config = dict(
    head_dim=64,
    parallel_block=True,
    init='uniform',
    init_std_qkv=0.0249,
    init_std_up=0.0249,
    lr=0.000548,
    beta2=0.95,
    doc_mask=False,
    steps=15119,
)
MLP neurons of a small language model. Each row is named by its layer, matrix (up: input weights) and neuron, and shows model dimensions 256-447. Each number is 500 + 25 x the weight over its row's rms, rounded and kept within 0 to 999. Numbers have three digits each.
After each neuron's rows, "fires on" lists the tokens most often at its 100 highest values on Wikipedia text that the model never trained on.

L8.up589:450477519490472516487461520501514494480474513457509524527461518489503500527494479473493524526474496516493485535498526548552490535485516527478529481508532508454464488500475526490474522519473508481519516487534465510482506457480528537467510479490457509463477507489470463504494524485527515480539490478491522499481497509535522476517516508509550534520479512468530503474506533510514523466513519539512520496526516488516498516539481498489495508508493530511484461523545493514507498527483530493487497495472480530533513473471549509469486481494470463525482472478524447489489468503479545507
fires on: "(", "om", "[", "ter", "er", "di"

L11.up382:546492516507519508443531498520519464516484474516465458479526488476484492458526500518529512464494481499528468529501482478482509484524518530513548483454524469487457514514514548536491487547479493516484536537514475454482535515482500489520499538479519513505542543480497483473501468529500474470461533521502488499473475517533517507509544510490507506478462489473498505470516493486465483522473478496493467527523437493539456489514510481506490512456500489511491459516489497509490501471512473460521536510517503482498501513502429463469500507512518541474445480533477527480476526541550537495
fires on: "P", "L", "p"

L4.up457:524446522481510456507501496545512473493508489510512525467484512486537512528542518495552488526474521517525520475504493495479508482504504496487515525488554537517539465459489494483476505505463487489542494553510491495523473524488502427510495488497530519512503459502495505509494486516528490517455483517544516503493462503544471518496451507546495512513480448441537512496484541504510521508513502562536507526535459536499531511509489510505487501458451496503525496505484497513516484488489491475525503520520531491503515502508489519466482510460478513535477468436527498483490470532472459506
fires on: "i ", "(", ", ", "and ", " ", "; "

L4.up1448:523501536515543523504503514486519534512464524527490471522473480503545457497551476498503461547511463501530463493532516538503520490516491490517532511509525473529482499512494500463492510512459526490533530523501518471546513482479493542497513523478512472479522480482509494511502497494511464506470483489537505497469501529485470504471452489479530468494469498484498484509494483493480541485545525560500478481512510498474509507515493464538530491478522516495466507505505483485545507498516476528502517469471476509501543514457476506475523513485517470510466476460520457491516500501466465526
fires on: "; ", "| ", " ", "land ", "s ", "tic "

L11.up1530:512514475542514469498508468490512495487513513526532501525499499491498489539492519497525537508504487455492461471506455555498511480449485473423519515507506478474526505548512489491437492513501475522497516462511496473541479502506528485449510507531477467496574510519475526512516501520499488515530497520512526532474478476497516455468550522525522466477507490478515541495489444485446529473516493490462527488489481516500448506495489526476478470478527537501521529465515469535459508546515464510514515501506489465497540521472464498489476455489483543458465521493500506471441517498468517496
fires on: "would ", ",", "in ", ".", "(", "to "

L11.up1739:525516519478485464514531497526464470462464472491521474489482525460544500499530460485497454502476517535517494470514486534497489521509507443456470521512460518493448500502514514521492481505508528512484529484508482497518530501503479461494480509454504529534503485503492478499520496472490487519515526529475500480477478525488528503487488462490518496470548506509533516519470544562517507492511554529494534502558499543495459536443487516536495470507489513508470508482501474528442487530522449497515538483486513542560510475491510508509505489546479537503456536552507466483529499528483452509
fires on: "D", "it", "–", "L", "M", "T"

L4.up812:493535462528490484492496545532504502494474473470493499490532476457493516490504473493512513523448520480481507505528498508517506494484493514518494484500470500507503474470510514495519478477488447491485481513492501507498507561501535516524506515488476499575508499457500468483463520498502452473513510516497517520490470510506496581488509467533517489553531495468546496487498518521518534460491502516518505485482455500521522504453530508516549467501495512495534456473523464561452569478533472493497505476503539469489494578517470491503497458457472486489481508545544477513515489490463468461
fires on: "tr", "od", "id", "r", "t", "ess"

L11.up693:485476448485471504469460476496537539488517529454486513491485494492540514453508530513478510505498535509508516500512530508488502500491480507512485520472500499499528472518500532543461473514532463556488529473517505483494500474513475517519494508491523507529514493484489539506443517529520491510505485526499497502489499451540473490513520504541527471470492525519473534483498462532461547498490478552507506493496479500490499521520511492467508546512500498474512534491531483503479504496501546484509535494458511525517477534451506495496544513517442512524516511521494539464542481510468458505
fires on: "con", "re", "ex", "m", "dem", "le"

L4.up1449:472445498483534507505460512471536466536516483490530511500521481510535488484489510478523486507497536494534505497529496550445464473493461531506513545517514513473513475505497463507471485464491472495483504542497524443515505494509514434501497548492563468510538485495474502515505482512522527492485512489510519513506486527479491453519521464527523463482496467461522494484494535502492511500540525521495486495490511507479528521525464507489540491441452489518525490489512503534477495477505512502510499494523517473508526488473522493505454487476484486480482458510560505504498477505490507511
fires on: ", ", ": ", "and ", "of ", "/"

L11.up60:517495540480509513521556538515483510445478456487455476490501477477508487463470531535548505508525502508495498521538507509544486477508489509493527523510509506478433542449498484535532464501529466511489509491471509514526482478472494538497460554485487516511513456557492480456466481531510489472477496462531507459445488471521520514500484482545525474515449501466500496486546511458502534536508517478519485511525479484483514488540501501532498490492488493515528457509497541473518491469486445503528493481548541478512527471491542546471529515504475482524459529480489516516458508504504518493
fires on: "p", "ell", "l", "sl"

L4.up116:517458518514498518515472511498513503522493509539511491481462522472549477492539462510493521520460452503479500520504484478496430506499503469483511509488497509520500503556497483522501505535471462485457472518532494451479513545530489491529511502479509516522516526447538514487493510528518520506478479481496510519463462499506492516484471508551515438495463520508539520489515529499503476530489473500484458478514535534519524471456451557484487515505503488515560477484498503503504541490532473490532533473528513512505496530479461490479480498484515538528524499435497474480527525474487489506
fires on: "co", "Co", "ol", "ow ", "mon"

L4.up1299:536488499511548509482441510503524492487479474489516503515524502476511515461497514487501530498435492458519505491505446504503553483524514499535452526528491543526501533518489518526516514458467489555442480477549491454433505561467515561499476500481524512487498482464458457530483495523499507508516472498490517543470527519489486537478506518511522516512501516499555497472516504488526529495522523494515489496508524513479512538491515515495538485482465526492509480539530482472486490504500525526498538460493471479493484512494518485507472459479495486507470497488505495495485517484545512474
fires on: "ing ", "y", "ess", ";", "y ", "r"

L4.up714:534537504515525518489491523473476496479531519497474494463517448498483486523483551518498485462482472504519501516505438506465543492481513446464546497507504519514504506500467532514450481464508473505485528504501502486505536493483512469478543503501505464484521513535488549484503479472524460467509510496506571542511537465528485491497526503465500490512481545458568487494530492499516470484533493504496538524524502530485481497498474517501521520518531535504511474527484447531493474464485495494500476488471500520517523529522453465528491509512526427515507491513516517491502518500532525455
fires on: "G", "g", "4 ", "Di", "ass", "di"

L4.up1497:531504454526464505493497541524480475495476502511516496485520455476503554459497491492461505523495515538532459459505509521508500506502469539476481504498530469543458507520519522517519497528507489466483504475540485486466501520566501518510488473468535477523480517508491542525545535505533514502502478531509530534499516505511480512520501499465457536503513502506517463510510472515536503500462443530506545495525525516515479496456518510463465468530487497539526479508460508511495476522477537485548524512537440510477538518520471486540516496458462494526479508480529500452477505526518503491
fires on: ", ", "is ", "|", "L", "ri", "″"

L8.up730:517470521462484486505490505469484542478489523448535495489512460516500556483466486516479525496509482475541524459508495514540465554485532496476514478497493479508476421500507524499480461498518474509472501472488457506504505483515459456472487466499523473551503480468507477496494509542537515508517494512501506475489503495511507530468509451515522517500488520448463516540476507565537523513549502510482469494492460524471457510510540477544491522503479488476498496485505468543503488502533464488469533520459513505541473526506486466507496484529446547487482512498516486496491507490471522502
fires on: "comp", "to ", "inv", "int", "ice ", "th"

L4.up146:538475488486477494523465506448486473508494572485511505499465501525494537458497519473527517552550488497530484466484480525477466495493465491489498530508499505485492510497452491523473486546484500500489504471519476477478456541534472501496538518482547457516488483466488447558486487526481543544471481526461490532519532508469499547475512536480485511500522492482565493493484459530479503460518495474509483527505510523507503491493492504472475480505483511505527495549532515524499511508525532516564477463475429486509529464493448476467528495463473470506465476530536462474508472513523512519
fires on: "===", "'", "is ", "==", "and ", "."

L4.up141:519484472537493513502518536546527486514456470490511533526533509504500535530525490480519499530513474510513472515534541490499434503464450486489504449519535490526483452519483472554515493445462477510462453494530511455463494493526486531545528473520532495475473485466485513507530545496524490481495478522481484480461482507526449467508521532523512495478487492466523496496508516537522536500521521498536509531564464528486482486531543481523469511445469527468561450517508492482527501524492522524458536509557512505559487521491514490510498529455514517547448470460539502477507475527512502474
fires on: "|", ", ", "of ", ")"

L4.up1765:529529548542493501462468508522486476449519509463524459524492489467495489489483491499515507494499522543502516533472496508490526521463478481496469510430497496468475502489516504550482490495482529493508543507488484488441459501500513513520475473496497503488501473479478512497515499466517507501486544506519511493501495459526486538503510529500570510507524479469496505504498471483496481513460501546496537539549488494510467511541463539481462453473488472513450506482517532477514510488481462493553527480507488522482457480482499481510490521504500474509509459513541491479484492485472457543
fires on: "an", "% ", "og", "arm", "member ", ". "

L4.up288:507531447480497493482515471493493529459547505498466488470523479492511515471487500510497497503442469477476520486493486566497510499493505475520458507501517516466522535535499487507476466500475521471496505449533517452533475536537485505532510523497510514479477516519458530550498532499509525508470522519459575506473469479488459486491490522467510521486513485533557524503507497503505493502507476498538529498491482459515476497491467525472424505465526532501490494534516465495480531534527521513495490495536465497510528520506452488528496453532508434490514518495540484469436468505506520535
fires on: "is ", "was ", "==", "has ", "not "

L4.up104:553521514513543501472505543462504517525509493549498475504542516466506517493545510477557504494508479521510538460499498519468516488507463479483510489516509486500504472480446497498484516506478468566499539489463529503513510469490479448475558508499551505531515507517494497522501491510492504523508509548547500508463502504511474502514501474535490467533494466486500488523483481518466506521496473451503496516505509514524501472538472530558483479499471535544515479446542499537484484473491474513555487529487492506479491515551490485452528452494487492474514467488488498503489456498462467489
fires on: "el", "ell", "al", "end", "es", "pres"

L4.up875:470497501467511532515529502500508493498509524524474542460503548468502534476481539502455483521515471449493441502456452525490512485487470483502545486503458461482541484544491486555513516436476524554508497549464507476525517528505525521491533492504507493500478477472508447476533536554505465494531490517462511541483504463527501546531520488496492548489510471504536546464539516499527496473530493537542498481509466501516484463506511497526492479475445514511545477493464495501543464502523515463510510520537489466526493522489504531501473472495464510504541496510527471493479472531495519482
fires on: "ie ", "ra ", "ie", "ou", "en ", "ue"

L8.up53:534538499489462488466487490483528514514492522497538440523467464475534522475483503521492473507507458508517452521510546551523465483543517496499489503513504480466535465508484515510508476481513506492500517489505493518496499500509469553481494516498479512530476543450490497527479501480476502452520537536516514513507515494503480504468450498503510548501511496467521501528512535508518505468497552504469482488512476503496522504511493471491482513493504468541513490498472492528487463488511474512491498517475490490502517545475516473532511500547504494520418502523517523476465497464517485502
fires on: "to ", "by ", "th", "el", "er"

L4.up1500:499471479472527513523504500463509552514468528480507536526472512516504507489532527513492489547510460525498470470503562507451531515495483483490470506473538520508510515530511507470482500478471500503494529504521498480501527505501509478540493498514515513491496495462528461539538457524478485522512525509542472510499467531539517496462484459532489493527562461477446480531539461507500499492460507529542478527500454470494502501490487533536515499470478522497511482489507508505518480513519499492539475532499484503494502514484517505471511530454510485488459526464505489527508473490482496519
fires on: ": ", "ing ", "ve ", "; ", "/ ", "s "

L11.up1435:548508488473521496470512524521538481500546503455486458548485501503538506456512503481500512524468502485519512470479528551496500475467482513469467459460521453518448491480511492482530469494488520551517518495462492544466476489499512465494508452446506529513527538520503494501498492502499531462544482483562522509500523453507492494531495514538542490488462464507506519520536460475503490533433489502510525523461470461468484495511501517492512555480496462460502530454506538501473498465517467519535473475519495493476503533442484518474527526546481541491517524467493492512499511465453500501
fires on: "elec", "C", "Con", "El", "p", "pre"

L11.up360:530507511517487540541473481516473518490463525509479464456536519451490521503496497498481528540501500472546481519521474546503501497463516473493505529480508459477463493511528502494491461458514508452497555465486485509524505501503526493526508504533531524476509490479523497495500492485497499487492523526531486515449441505467528515484537481501535527472471530502494526540516502507459502532494501495514536502515492463505459505462487513495541492502465489477506454468560501574521476471495483522531484468493536465553519474484516493492505463571444533482477551543494494512479517484499562515
fires on: "it", "sy", "Sy", "at", "et", "D"

L8.up613:516468461473465506480508509496512541480512546469503467478534536472521547515503517517483529454457435491527562512482497481459501489520512480533523505521503472508492464491503560527499449492500451540462565483481496479456493529473465466534521453531523524482547515511524460487482510549494470537508492552505536517505524509489561498526517508479492486508462488497516475500487536525447502464508481494493512516499473508531514473515542560473486545490492506509484465494449467513509488479510490509534503458515468515554515498493483495512510509517484520520483518480508511526540490519518460476
fires on: "de", "and ", "di", "o", "v", "P"

L8.up248:491482470526481476502515471492495523508533461482502542537503558500497529516511487531527457462451508520499492470497492529454462502469456480471516462527516533513504496484524514519530517490502500551502517515494522448528496478492527452542544549522500470506536479494516459481508512474478490490491504497531449514521462548525471475460546513508505493492510468464534494517508483503475501513507531531495485485503459507506514488521462520528482469477486539511498492490496465513522532509483531491496532520517490515467503493519516502447532520502464477497550477482483509501492522521503528478
fires on: "is", "mis", "pres", "res", "el", "out"

L4.up339:493496541482522468502541522485494548483490514492528523480480495518505506538481536513515447499501503472464484467546488481468516547516500507441508497532491498506518532472514510469477511501481483488513488534521486481513535518488522462537516483497530449510523468532478484494520537528514503457494475497519495518532464516557461486488528545459514460483469532488481500455472514495538513506489502535496490518502482506475505463522517512521514533498456532523481504486479478514510499513516556521507496535471512513520475503495528495509470529541525472485495426485522514475459495551466514454
fires on: "s ", "er ", "at ", "i ", "es ", " "